config.yaml
head_dim: 64
intermediate_size: 512
vocab_size: 3789
norm: "rmsnorm"
rope_theta: 10000.0
bias: "none"
tie_word_embeddings: true
parallel_block: false
learning_rate: 0.00189
lr_mult_qkv: 0.7
beta2: 0.99
schedule: "wsd"
decay_shape: "linear"
train_tokens: 236000000
MLP neurons of a small language model. Each row is named by its layer, matrix (gate and up: input weights) and neuron, and shows model dimensions 0-127. Each number is 500 + 50 x the weight over its row's rms, rounded and kept within 0 to 999. Numbers have three digits each. A neuron's up and down rows have the sign that makes its largest values positive.
A block is one neuron, or neurons of one layer that tend to fire together. Before each block is what it responds to, as a language model described it from the Wikipedia text at the highest values.

Description: Section heading ends. Closing == or === markers and the line break ending Wikipedia section headings like ==Early life==, ===Population===, == History ==, with weaker hits on month names such as December.
L7.gate4:404429465555513491539375521459425521492435447560452564447391505466549542485535454453517500373505526440545485509573466534495440460547491500463427429557497553489517462507524499494509522458522521486462555559409592549571490474497463482476488539535455528504489582485520500493485471492495503486522503560488542550444464495485470498496487541611522514498587516469450583448488493514509566421441
L7.up4:464477471484477535560530525438497427506444481533493480511471566503592436497491515385538513568578533506584582363615512408488473439525557400537570501435516449480456547365545475575581470576559443464539445484513533480584460467527454473451470477454472497504444518426456465428510495464532585438530549517437444492565528511559487435593449472495550520475403581572447570490497549598437555452581
L7.gate36:527529425527461530443517482497496563425611489520471546596438532450468464521526475534474519524456507473513501534481486545532507460452554475451499537627448537521523548480576481531470539457509489551557575440492601481501541466528491498585529598495573534564547492533537436483448495621499514591483438581454418503528466581517516526537562491529586549475572395534433550484514578510504554466475
L7.up36:497538530430543524488622553420506582554517527598488437578519526422504513455467532564528512398483532575482498528556519433522567543471577441522478517527464512430517622411480437495494486465544667561569445487567538501509571460483496457521565526394536567588510560465480446503444498467410522480484481493488581509540554552483484488501452494427494475548470580549467618467507529551476641543535
L7.gate49:514461476425426539435459454485438445541459509508398535507402509477512489482471466587631477579456533563355485496424466496580513524506416444535499454513462493517466575491556539471538454517570550546523545474462503545432485548450424494593564528515510415453502498501539482491483435488470375450520482460514475516458605390478480495478505453551507583538543501447491473516459557486479461526447
L7.up49:507476586466568530472470450522469479494567421550541554499489464479492500467498545627501596555576389459438452476443518432588387556510537529532455471477470542474475501548540491491439514545574551593569461447480532523551550463527515506494458547507437554543498503454456417506494450434385375476531522532537483458430509473416554518478556464478465489494492498495494455581483447515502446466456
L7.gate64:562578484581548444510493489523541428522519466503546600521539461449503396515576492611521494376493539589529392508502535534475518454574530439408544394479483517553512537447514455604558449483555508548560482517503528431479576448483507537519467567553568562523461516427371523395501524511440589505535510457575539595510500447587426547462421503486606609544436521530421476481522489541621499444535
L7.up64:566493435473539466481460525570491522431559452499492556500529529521550473480466470489518561521562483500560495508483437580591479568534567647475492527509538571547493414508505575418529463577540520522547461552384481539532566471521439558493540514513544412446440539441521416513501498412500526478489454512484559513491506615513571522517470501463524545517484422562477466418534599560651468466582
L7.gate97:445461523565434526458428553544586630424554465446457500471496530456463466513396422507523551540529449414477551476520447458502539486519533401573520542493560482600477527537541569508455477596468458515596518549461505514478570529534516485491466562471472519493535440477491350468522515549551448477422544613544421457454505508495489550521617618549455490477423557458403571529420518552502491452503
L7.up97:536531430453536500501591568451492479584527467453495465452488527531566567445525614616471528567532512526425489562471503561475468448447446524507511482474446455472418443413554408538455489496447560546513476469514425435531554596475379513473461465473410412612424524495491465527483470539573510580492446501479469519613484489426455539467529476506522571570583487436528496522409519474478484466483
L7.gate148:488553389524563562459587499497514478526522501533399482490452612456499556598560399508489509495423441525467437537543544427552599456457518438507474422498513533519419513495491545496484469512520500486530461489592483538515351525453569560607485531428419445454517496566482487469469495523479482574489453459545458503476513577456446532534484486517517488446470533448540477507579565569534483467568
L7.up148:556637436411454566519450420529482535490592551475472517490461525380557517442562548530533536521526468557491553454504534573482598562526513513475521397478453470509583447528547480503451398409492470615539464460604478459546447439532517481496452535388487412508509585495454495583478484503528530549508467491497506541516552526636489476529547453399502467349413487410502379480454532419556499469518
L7.gate160:496491493542506491502573499525488442487529471507478553588450488525489487619485509536478514543490458452451519535458477519407576481453484481566585523532465495494605490532529450380534569518488448553534592497472513576611562378490491452556494451459454549555502495454370506444445472534450517526538603516452487478474609512569553599504550482567596498575556505481408494567449474573498560417518
L7.up160:558544549479513513443436545453568498482514488496468429495478443522546471574468526534512510516475426502437485628465582592489571570501590513522483573573519488361543514496469521456455563554491491517542585456553524525454453523526454473434459513478631505505417374513446504517477499492542526513493499513428433412539481500545614511428561522548583484525589598492463467476569524473528570475455
L7.gate187:527425423584563542509462533479433520590488461483460507534457548490498479497496403394598556412445531523518502437414561520536490450465535436476544548494388533515514613531539542467526546556568558522542508513433502434531542664441560486570512445442554572547501525490507439443554439565459537522510501404422486477454440476520478595542545513574514525547534470487530495481534546548446473451520
L7.up187:402523494609565397480525451523430472469553453556456450400437459460495549471487491488488492511484577550485487529473410483514491450405525526452503525525580537421484552458497543429567556535468595581551494533524483486383541507477482529550521519389494446528499536601569459480434564548420484550517509502533553560441429536468552498450451515542521545509484496505523488480568476481525471439555
L7.gate189:495468483606515543448400420515458529564448495527463499520524532450552470470489463521549476411517442530575538487513556544509540403432603450568508467472386518444533557523509532467432513423468424574563478568489467539423487442465516472557530532495462477490509439434491483415530492542569485539400478523475503481398532532538388511510533469534515509581554494556469545400468574601434479500508
L7.up189:476574516537453469568542434572568433553524554461493546445548443535467465479466569513534600537487577448535514531468494492438487479532475492587515437507514523524491447486454467440517515577537558470526539574511550506434443570454445411463499552487524472581453467484508467533456541455528462609550534511425515583467555526507425562495510487508525498495506592637543522562498530394529442435540
L7.gate193:528580581455543538540485376453473507542424519505481462538498533562465521498544498536589480586549541452501539547488472475516491513461466471471514409554462511492528489399497500510403513457537578431556500578482549451503493541489488528563467508455451530591439531513535487495438457391456567564502455463468459553473534456528473503478543459492459539560551562420483554530527562528535452494562
L7.up193:428500365562499558563466658545489391587513553536505473563537462550521578503484471468441506442497471503479463416423547512535482521571584456473460516527541509490545484488519545492537460558449551456500522514588405519464468567438486518480436449446517526562430456533538513464454452564532503424515477454511606376495571440511422544439532539495536579451529532546520531501491522531563519561467
L7.gate298:510542470520505476559447495473405402459463443560472519521525505496502465419546450503520507576525608444499588478646501575530573415520470475490497645524509526490546418468526595423482561467573533521441547562541524550494549497437527438587557542444486539422473576424475372524578456453526426409433534463497520470561574539598561536465482412509484579463535488502599530473450527506604446478436
L7.up298:531517606449546450476442553494517528558536488529537500506510522526475455443563434461482521529468547574444506402565405547545520445553575529508480465534622492430433479407516498520459456525524539481503543460551418520423452539507427473559520426467482532556468501488458479485510549487474499421541452434489491450519470532610521531541483465583471486472496565531569527482503529503483395541438
L7.gate313:568524403562506428610591447606491370548520513507512550508486477535469474515533409551551544515444466483507472490556471552494534596588466503451604540489490493527494512463531567548509514467466556506539470479481606485600512465523541496463487438453526423593490500539556514507473505526489502503458429534495511496493542521592466533519570518453524482482476498537415476545514420532466561420416
L7.up313:560551463535481603546548489537476451562524468478478514558493523465472421425552391428543455450431476513532436506540513518461554572575455482511593469462460490527470482428514501533505474438474489482548480545414669499538557518431471502455512494476414403569542539536554403532500510493497474410451406562538521447460487522540503499539469454425541460502522513507414523500516447517478540403415
L7.gate350:460513401504535533522458390460493456491469562450509533489548486532427525450441448520511468520510455507529459524503524405526556514455453564461505475467452528493565525552522473447474444428470540543508510501516526512504502547512446539665526515468505493498444505547542517478448462540582468374462482427535418573522501444463490441419457604461536515513502473430406616454571449446413550482511
L7.up350:417485442453441421432447450502500525576465545441466460535586453416445532535619550526436495527480578521537529518433538491479495603408498436429578560427450526589522582510481485562482500472472490488465512499521543533505534533483568533498419520498526383469533489571496535510391446601538389453464449490477489598423520522524419522450553554453428409527477427525470504522407476481603544477537
L7.gate424:485519434566578557432458462521457494553517561574373506509554519480526538523558522530525542577429552445487517517497553449439543482474484445631424520481506506503395567557543495518430456521542432551565554560497520510544598471434516446581438550483419485497504460460500418570429486565568498614444516493426540554483425608478392502569565418469515549459483451490524455402409548471468472447489
L7.up424:569476509566489457480457568540560479484527542605511537558516467425477521459460506533509412481420558496552538509452458472452571411617458380495557574404584515449506557448489611577526463551497467446534582498525534397553577517559447466555443523508457476514393496498450488505527464392566480464451550453483447450480465591521407463562547522519483431507574604510537424519413557516494550513506
L7.gate447:537450442555435503430425528464560475470584512496401548447553568515501465501512501601489566566555473586571462477487489434488467532459554497576436527540489525477558419532541553465491546537511540488518614462437510561468533450568477485506498559514545515477551586468415474521575526501550514458515446547525502563433516492399544484573490450506563461516493606557480539488515427447521516440395
L7.up447:426507542533483525518431451474508537514531487501351510491556495451495521535504542535477458466516483428519522489561464383500516472488486535535517571454404475530475545517457566443591503470490540412384502515528578497617599477464501507521545573577571537576371521532495427503572480426543429643511528524449476504529494536492576501481428570520530450480509537491347558564528431472491488528555
L7.gate482:511565469465557549529482468510478419490478606499546499435536522493495499518380468490491537544472502528526518495483552455428538457557518549347491446449495480571446473518539520501430521440532563624503488445427478509547444502477462486546542415470395520615471467543536494476352456445499462525423540541544464631446540473475386536574502476445451464566447535501490482438444532486530620450562
L7.up482:493451520549466504453515413423523481551431468522490402475511419472443455402528499572502472529582549562552466491465447495497501495562554496506471508443510504456537477451503656525490522468513607431620429557527510502483534476598504557589454511474482428497558407484504562548541536510549502487520355491514524540465654503518535545402610502518507426407451528473516477520476593516475442545390

Description: Section heading closers. Closing == or === marks, or the line break after a = Title = line, ending Wikipedia section headings like Personal life, Career, Honours; weak scattered mid-word hits.
L6.gate46:441512453424464531516411543563544562527528506578488561519497477460486477505455546522542458485393587452516476430520516547486493447452432457658429581498519494463455500574511536518456536438482528531554530516587546554556428481509508612553420480497568522473488572448507517504584474418487425506516490461507451395477428576444501474390569560481526436509609449430499513494420520532490444491493
L6.up46:537577376429448543588443616457523504454461434430476503488540470524482455555447537555468502432488523552392528578356551437454565465461585439456550517577440540492574463488559505516561512485499439519443452507501513418503486584586556493510519473543462402446512515524416548450438406541493544559478484548479531453548497560568493525485507478481481428541482507551502552469589547567458442407549

Description: Before place names. Tokens just before a place or institution name, like of in University of, at, in, Location:, or initial O of Oregon and Ottawa.
L6.gate375:507570550529525512480575553579452460460508480530506540516346514521562541433512395604500491476477507471436460507527520537456440502545536435460502458478457507486444528499532567506395422453586539513478526525511484511558399477508423462526518477492544514442537527427393463497506554475431515366485477455535441494507534529570520420555449409459533511532578560447474507529541483518506440507524
L6.up375:497504476491562438672524493539515609498508424555427497554481550426534532492495588592592418410400476530469515497531508499492512574517547621479418518370491485454454467534491587448568472456485569462422536593521519478587408574497562495533477469507590372474427479448530527518425509457492475536482506459423462477589432500481471557549491448493449467507573527489541492484434506501513434493518

Description: Wiki heading closing markers. Closing == or === markers ending wiki section headings, and the line break after = Title = article headers, e.g. ===Weekly charts===, ==Career==.
L9.gate54:508579450505563550443451555571424558436519441572492480572542453394457403527436471585583506518468558558495526512514490559499510492509547456509439545546469665495516573474505518546500546453487457558533525488410585458508571569443564529527477490535404564558473503458488475473553325511439476444503504516482462539537461536520560482443445549563433433466482446548431512489541537499523408506588
L9.up54:542498500506442539383443552514501490573563497531446549528526514455485352568340524510488642504370551545465565545388500553489495480484591426603470525537471564473511613531492467591509462565445458471568562464530512441476555473529520488477552540591455536541492437422463443503562498519453435453510639514439550456524555575529499530439587502521495549391459419540549475463534477509516485526579
L9.gate125:398582522486546579464383524489437588525549507527437459489484435496527463456482438386517495561525478539451501465489531522503485475456514561549445533480438521500476513535573505360515524480573496499515548461538590497496602498498532461607508497603439553485548449514539425500498463479501553513509573438541535511534471491539418572503480441583574508442502477477539461513559599596507442440609
L9.up125:500584509480471486470412432512543473487537494494459455487478511454638553408444561452603474549446481475553553527382476535468480502480489466521474561587551528431361498569487491486498557504452520567568460498483519455457527478443527519511485484564521447512533516466472494496485559428473493491439546437515508546557495550516481564558509546529472485689453463420494466419492528528445472525528
L9.gate171:473420497495484574570444521467473560563462531499503523482485545460507550495444515536523430481460449487532501499501574470485598498448507477520495477475380499477578435523494507553421559454498528456510487530478561485518446616450471465560543401553491432408525472512554415453560519486413557447463480522396500486452517515577482514503564403519472436580506484531534504510448526558427475374397
L9.up171:536543485511526494416455544604443473566565491399502536474445479500483495516467423541532479548482472549532526518483439528405521378519509484537541506514565455404531576521512455503487614530430588647523556505501527463522537539579503479474563496583513552543461428472426540537515501530456489485472465501423543510442490597532563583528533520580481473506439610391439457597497443537497509504556
L9.gate271:518548486515470558525472515502538517565542503515505452630510488432491507536505493539567587542459562529526442477527506489548492536455458490494436560550520484432483655525559514542471509586505463568421553509584526428504525432511478547560451464501491539526486490472558423479493501616454430533393436548551605564577490530478542565394474555497529577571499438500482511563498503506548427501499
L9.up271:514488553477565582485405511411502580506496536501599513475365468467543477418500525545429494551449485506623464567519462478532481475445527441536435513493481494546519416466461486550522512563543444432482515501534496500524436458401557555513516504447460483450545510611480506568536501508501519526354548522472483398478443520519419515443574447510609492455497573563439549558537478478475482437523

Description: Word-initial fragment tokens. Opening piece of a word split into several tokens, mostly "col" in college/collection/collector, also "Ed" (Edward, Eddie, Edition) and "At" (Attorney, Atkinson).
L7.gate50:471456487476498460488512487567534429562516594547566439483503414458542473462437513469538588540492598409467477554524463507542534470508477439475445497437484501507461545467503629486438501494465502515520449505461552409481604529479423515577491470555459507555409560492478548477618488551460541566413471429492507390498534526466495503447390485528515540515510582467442468400539582442522478540381
L7.up50:502497449508557524386518586656472515530491497543554449487468467488433469496446496527507585535418522558482451517512565549492554486440423486555344563473511483482509538532494528437492505486492484562517467489446509469558525493560456551600488510481424473473494449446540566555535453571540491452540483481449410468428565590527390511593414450426514511479477531514530482538499488495489540434583
L7.gate68:603529492500554506399505565473502511404509453493483542550562466546477476528541506480526523364482523512504498487564485553563433540399494509455583585483450542453506512476528473434484436417554379465431590497463517538512541517450505412505513519486575481536552519530496599544547504588475459446452551448532458504466525508518500564465442480536515444529483547524543505515486466469505460433592
L7.up68:501419382483538578528550522459518476513420487485456549501582564522509418595520540502529434470495519403544497465478469477466484523504485579457547518477450515478507433510509569468526438472490462503481467500447513541505487504517458518497492551433493498533444490511572529568527523502472502497402426589612487526439518512402531529430513509605425390378451542434595536585453433522529511531522
L7.gate72:498481541555554537435601433487542521498439568438539492500533479579472418518441415436633545432528497524438478506614546490544428551539440460496498437484531497495607517549552539432547530533377472476515478458467558524487524369489421517553516489482514536544452443461469500492452534485516501446408546410479548507540560472509559499505426470590550435573575475541446488490482493493506471501510
L7.up72:499449505481537472501400533477521506569534419571475488457562602514504631499504494577543398542443548493483490438479367484527467464549531441489578516523497504515594414494495515470531517448494537459466531514554497497477497584487501543555512481539563377576486529562587432417493540502481555447463611452417444421505485528545502510544539459511467512462559556543458561460493545544458509534593
L7.gate103:456409542449458566418502478476471454578442374529505523422446414536409471479499491486500481502490484565431420562472464531554489573456457415527609465534554439483624504478503468487445513515548522517511488622642490450531567502501525529555461512550552434459456451512504513484562522501510466451514529528480559456494534502547539553433440526508493460544435511526528431516558501461480521562544
L7.up103:408454509519532577448543485576524418456604453564588571514440478474430468548492488595422494443472399467465527494375491466492503551469564503506555448443515503494449478392543406608575510368517527517455509541545490517560427435575435438523517508473416518512533472478498405460547543502594549440523555500509567586533617583568456481554504471481454465503493547515424480437597540428463470416507
L7.gate122:508415455473468570488447460429513540477532480482466504472477530516482491465562471585534490430442498550463461466519539528536346527486459427366497554499480464453427494537520539616547489487450428399464578545443486541501402572467498558521434410457572485547433568450503536453617520441556545457402535379464423540457495543494527475433432457467530540406496515615479537455517412450528557448517
L7.up122:508547570473568572497490471547515492524368458546474533499544472531513448492497662533546484531514457500417502527538485392565521500464555518510556479390493487454508423510473514522472437410527538554468512573443531452508523522481461469585465542611489439514459593428530430543516536457541511493454567513429509465464564531472534487471425574580469529579442426555478576532473429556495556452454
L7.gate173:495478541549503525467450487526536473561375558574455517426490556480449450515569460459541510432374478469500450503411515496537490554451491478482565503580389571510550434526474565524528498471439568459532551500647581534487576517473490521454424532540520513535530554416489573506489524508448532496530498481541490427441542554547509502547460543473512518519396435413501516498551460530573557538450
L7.up173:546441561449382532468563570428503481538457461453453510496513475563424485536435347428520476444475483484501548578501521413489525556498507464460583460510435494464607493526486518453538442591503504498485449479487450456560542528398345573400420452399482452477557463476452499654439516438475542573527454475533504565494513453522507567490470535510498483481605564607598440479483546433439487535462
L7.gate197:479435579484481488447461488636454564540503537483480569391474586479513562478554462472465442463473532550502485489568519417521529573515462481570424503548433518490498488455491556504479589521482474527509512459514529512491476610441498479591381529530479650530523470612424540554472503585559460491519533514546479459476471525511527508457447462650604498551544524473451526396487507479472560404546
L7.up197:403542513521401474447424436555484535504543506467609548492502558467518597533544547516441512370450519516489511418563442474561575545579528463528560586406538468538580451460457600538419466491443548539459489513546494498475492522495495555509449525580447554493567442488429622598535495561519363555471554550502417404480478511479452509451381482582568455479589568532447432518478527492650507545485
L7.gate217:517441564526487504499480502558504485526523508434428556537522495494540494480554487553527584421458491444618486504556504584598444548520537414415473365585451513501482490497490492496495551435500503498514567607523472451588484632457600491384480482482589559506437515514489464449494489519506430470541535475452511489443464466605504590564430529538568597530521534498418551564479431499526595513502
L7.up217:400451496416447570500508513505444447448468522555545576501541523501504503442484553471425534538474463512455422562455502626565424543532479507471500450525525525355570539488507562509517526491477515428538582494557469604495412510427550485402555511509499594520468460433470497448537508412575494469521567538393423484513555401555517473438473485485484456568525470530423365412453467503516503393508
L7.gate226:472465585549517585633476523473452544574480447536476551441499577445440421567481414511505545465485567417629488553489444553495499487542496466628551504545505522469425474573479491441477468529507542558506534608393485534476486551478445518516537435503479483583532515574422531492442562491515469499440483411483489561509529428467507494506527491513597541472455420388448495485485514499514521557537
L7.up226:376521553539539413516417530560460539477505584529481537566507561480448504532437389561456571506503515495525498566559428573541437536436513380537557486458552476425551551510481576542520412547527440466476492518489438532480430501556586454579422556427486469486486503545505553560571541489508486521504511456503485445522517532497500466506457395452487491527490504502501512520513433515491590464508
L7.gate243:536514511524516578498459427448551487506482429519449521504493466538415530495541466524474525449594494456449471345587468451539512542383391444462531543529409507549528486469496536581489515415521380519516484463463491438523438508499438472522517436601545493582465458424556468426554462519498626503436579486453569491569545510654472498594464468479482555598500598570390509536563526599530533413528
L7.up243:542524531455554496403549515467452524482550527480398560608503396515546537515548594522495484546494455451511447458460438564525349562465478559476537448492466465520494426536475423505481445535540559385439495441507501460544625414505480458531511542491522582562434506467401536471547482493540481499476526479596455487497520517490523567517378481601528532493414508460491485534458469462474486577555
L7.gate397:503451521481484521536572484478444488494486460498512541503580561472519486566417497578428572463385525463508471516543578541499582512519441380375495498468456532561464436547480501463439487463520416481538559533476487518588500447566535527454452502483486474478523429521464569426550487506487420500523488481543425488529507449556459550475488390449474560542614495449483560512490472493430429541493
L7.up397:507410584506472458417527402495489438435502426540553508483502520397556396471481454466516509444447534458522516468464495420366595537585428508531486401393534456432493528478522554497460449557444458446538508478421493527516500443523485448472483548534525597491506540497415570576521491522588484494537457502480559474478417532420591524459475528522523495478456347545428516491516517526550595492595
L7.gate406:530490502475582430566531522441432480510454501516503422501510454559411454572417449571471505499562460543427505474542544488487500526462418474444387509512584460548436492510527492454625513462407577563546527474524520493516484532459548503424475593554477516400490522506463539452477519545613399503492612368475519543531566546407523605432525521370491489529600432525490540393431523544515536523525
L7.up406:514446536525523505414476541553429524536518468511574505595466497410600486551535531518467408521402601529478416594471505501509559473442516479424387591521375510511370559483498477506510446427539529561472492547533498450557508580492472419582543408455544461472513423412528483501456482497493552464524572490460482557408483522491362443601421590469482493611508482540617460543476490557549522529595
L7.gate439:570455440495544488446579526390483515441550514495480534524431422446582477502433498476506529563442451564463468430593538560531509408479585429385495463468459507498464551520510519517534526506457566489396628477485482534486467459386489437498435480456511485503516550441460469478568416489434472421477536481426473610555620470558483505438549507505557568504490523521447511428581435491463479502481
L7.up439:526517497489450571428418570512499514519457532568534518485540485475462492453528546423465542548548377493510388525470508534407586456525565450364537513480513529548506482414515542495547525429519448418516515458549457466543528542408540433540506456518438525523505505476460537430404488592560568504619528550449485509474490456502495531420548517465467603398554463587416514450535569477530488528509
L7.gate463:575509364383434528503498506530483479472520568455428548570480449579378458428501427502535437527440582546451513505507506486504505612408500532532568464543425527478544508510537481563519453519472515510450520424491552590469602534434467556506429498497497472443515616426526485524502499504422569426511423519565507580521505547429458523549443515482522480519474513528509572493552558424485512510483
L7.up463:538548498503427575490455476520462504513552495502373506281535461465439409460530611488568475450448506442520526554482440457484626485477514489507548560517499501483550549505485479546539554534582523439574483455381498511466474444518456543480505539401570431551554607559400537496497561481548417430451429525490558532438556444433467498475416493540507509466483557514524498524490529452487571420448
L7.gate474:491472495390521546503484446430487495556524495610417478516318467560436519496580422576484512525495447528438429509446543545534499585414500576529596552487514511542584446487544456432493472389475511533446511551437516491488528356445495494471534502515493523559461516483470582588492477456456454453505557469463471509508553479526522486485483467483571385501454489456414573583565453502490561441547
L7.up474:538503541491425479501510545389502518540510531577519490511399545585514472452561476527473464530431466424500483523525528518570446550407564510450567508443464493530458557474517459509521468511558488459466397569468484516479562460418502418543515369511471458546438522424540560522453486527514513521476600483513511499601500513554545459442460577483483468530524477438434521561478379531525460473532
L7.gate506:499407558536463476564567469475438499531594465503482465372496485563403382464569458595607480547473583513516506566517592521499444544406513542501471438544417466494451360576480568482468515355520454435392483472545530523447454550589499516550440434514571500504510572566489465538476471453495458442501375424516531516522513587482479498525477438499528500541510484514481515390507475558523569419521
L7.up506:524528416458485499542499514537502574489517442475513526473527490555426503489562507502449476543443559496479499542472475506452426542478462510573447468464549465498482552463539504537541437542534498472428571472409505437470518534479437593515490481561499424494470454571445482515539456488638514521412516384499611493585445493427526558403475487491495555535541587476497441477617480479446467398523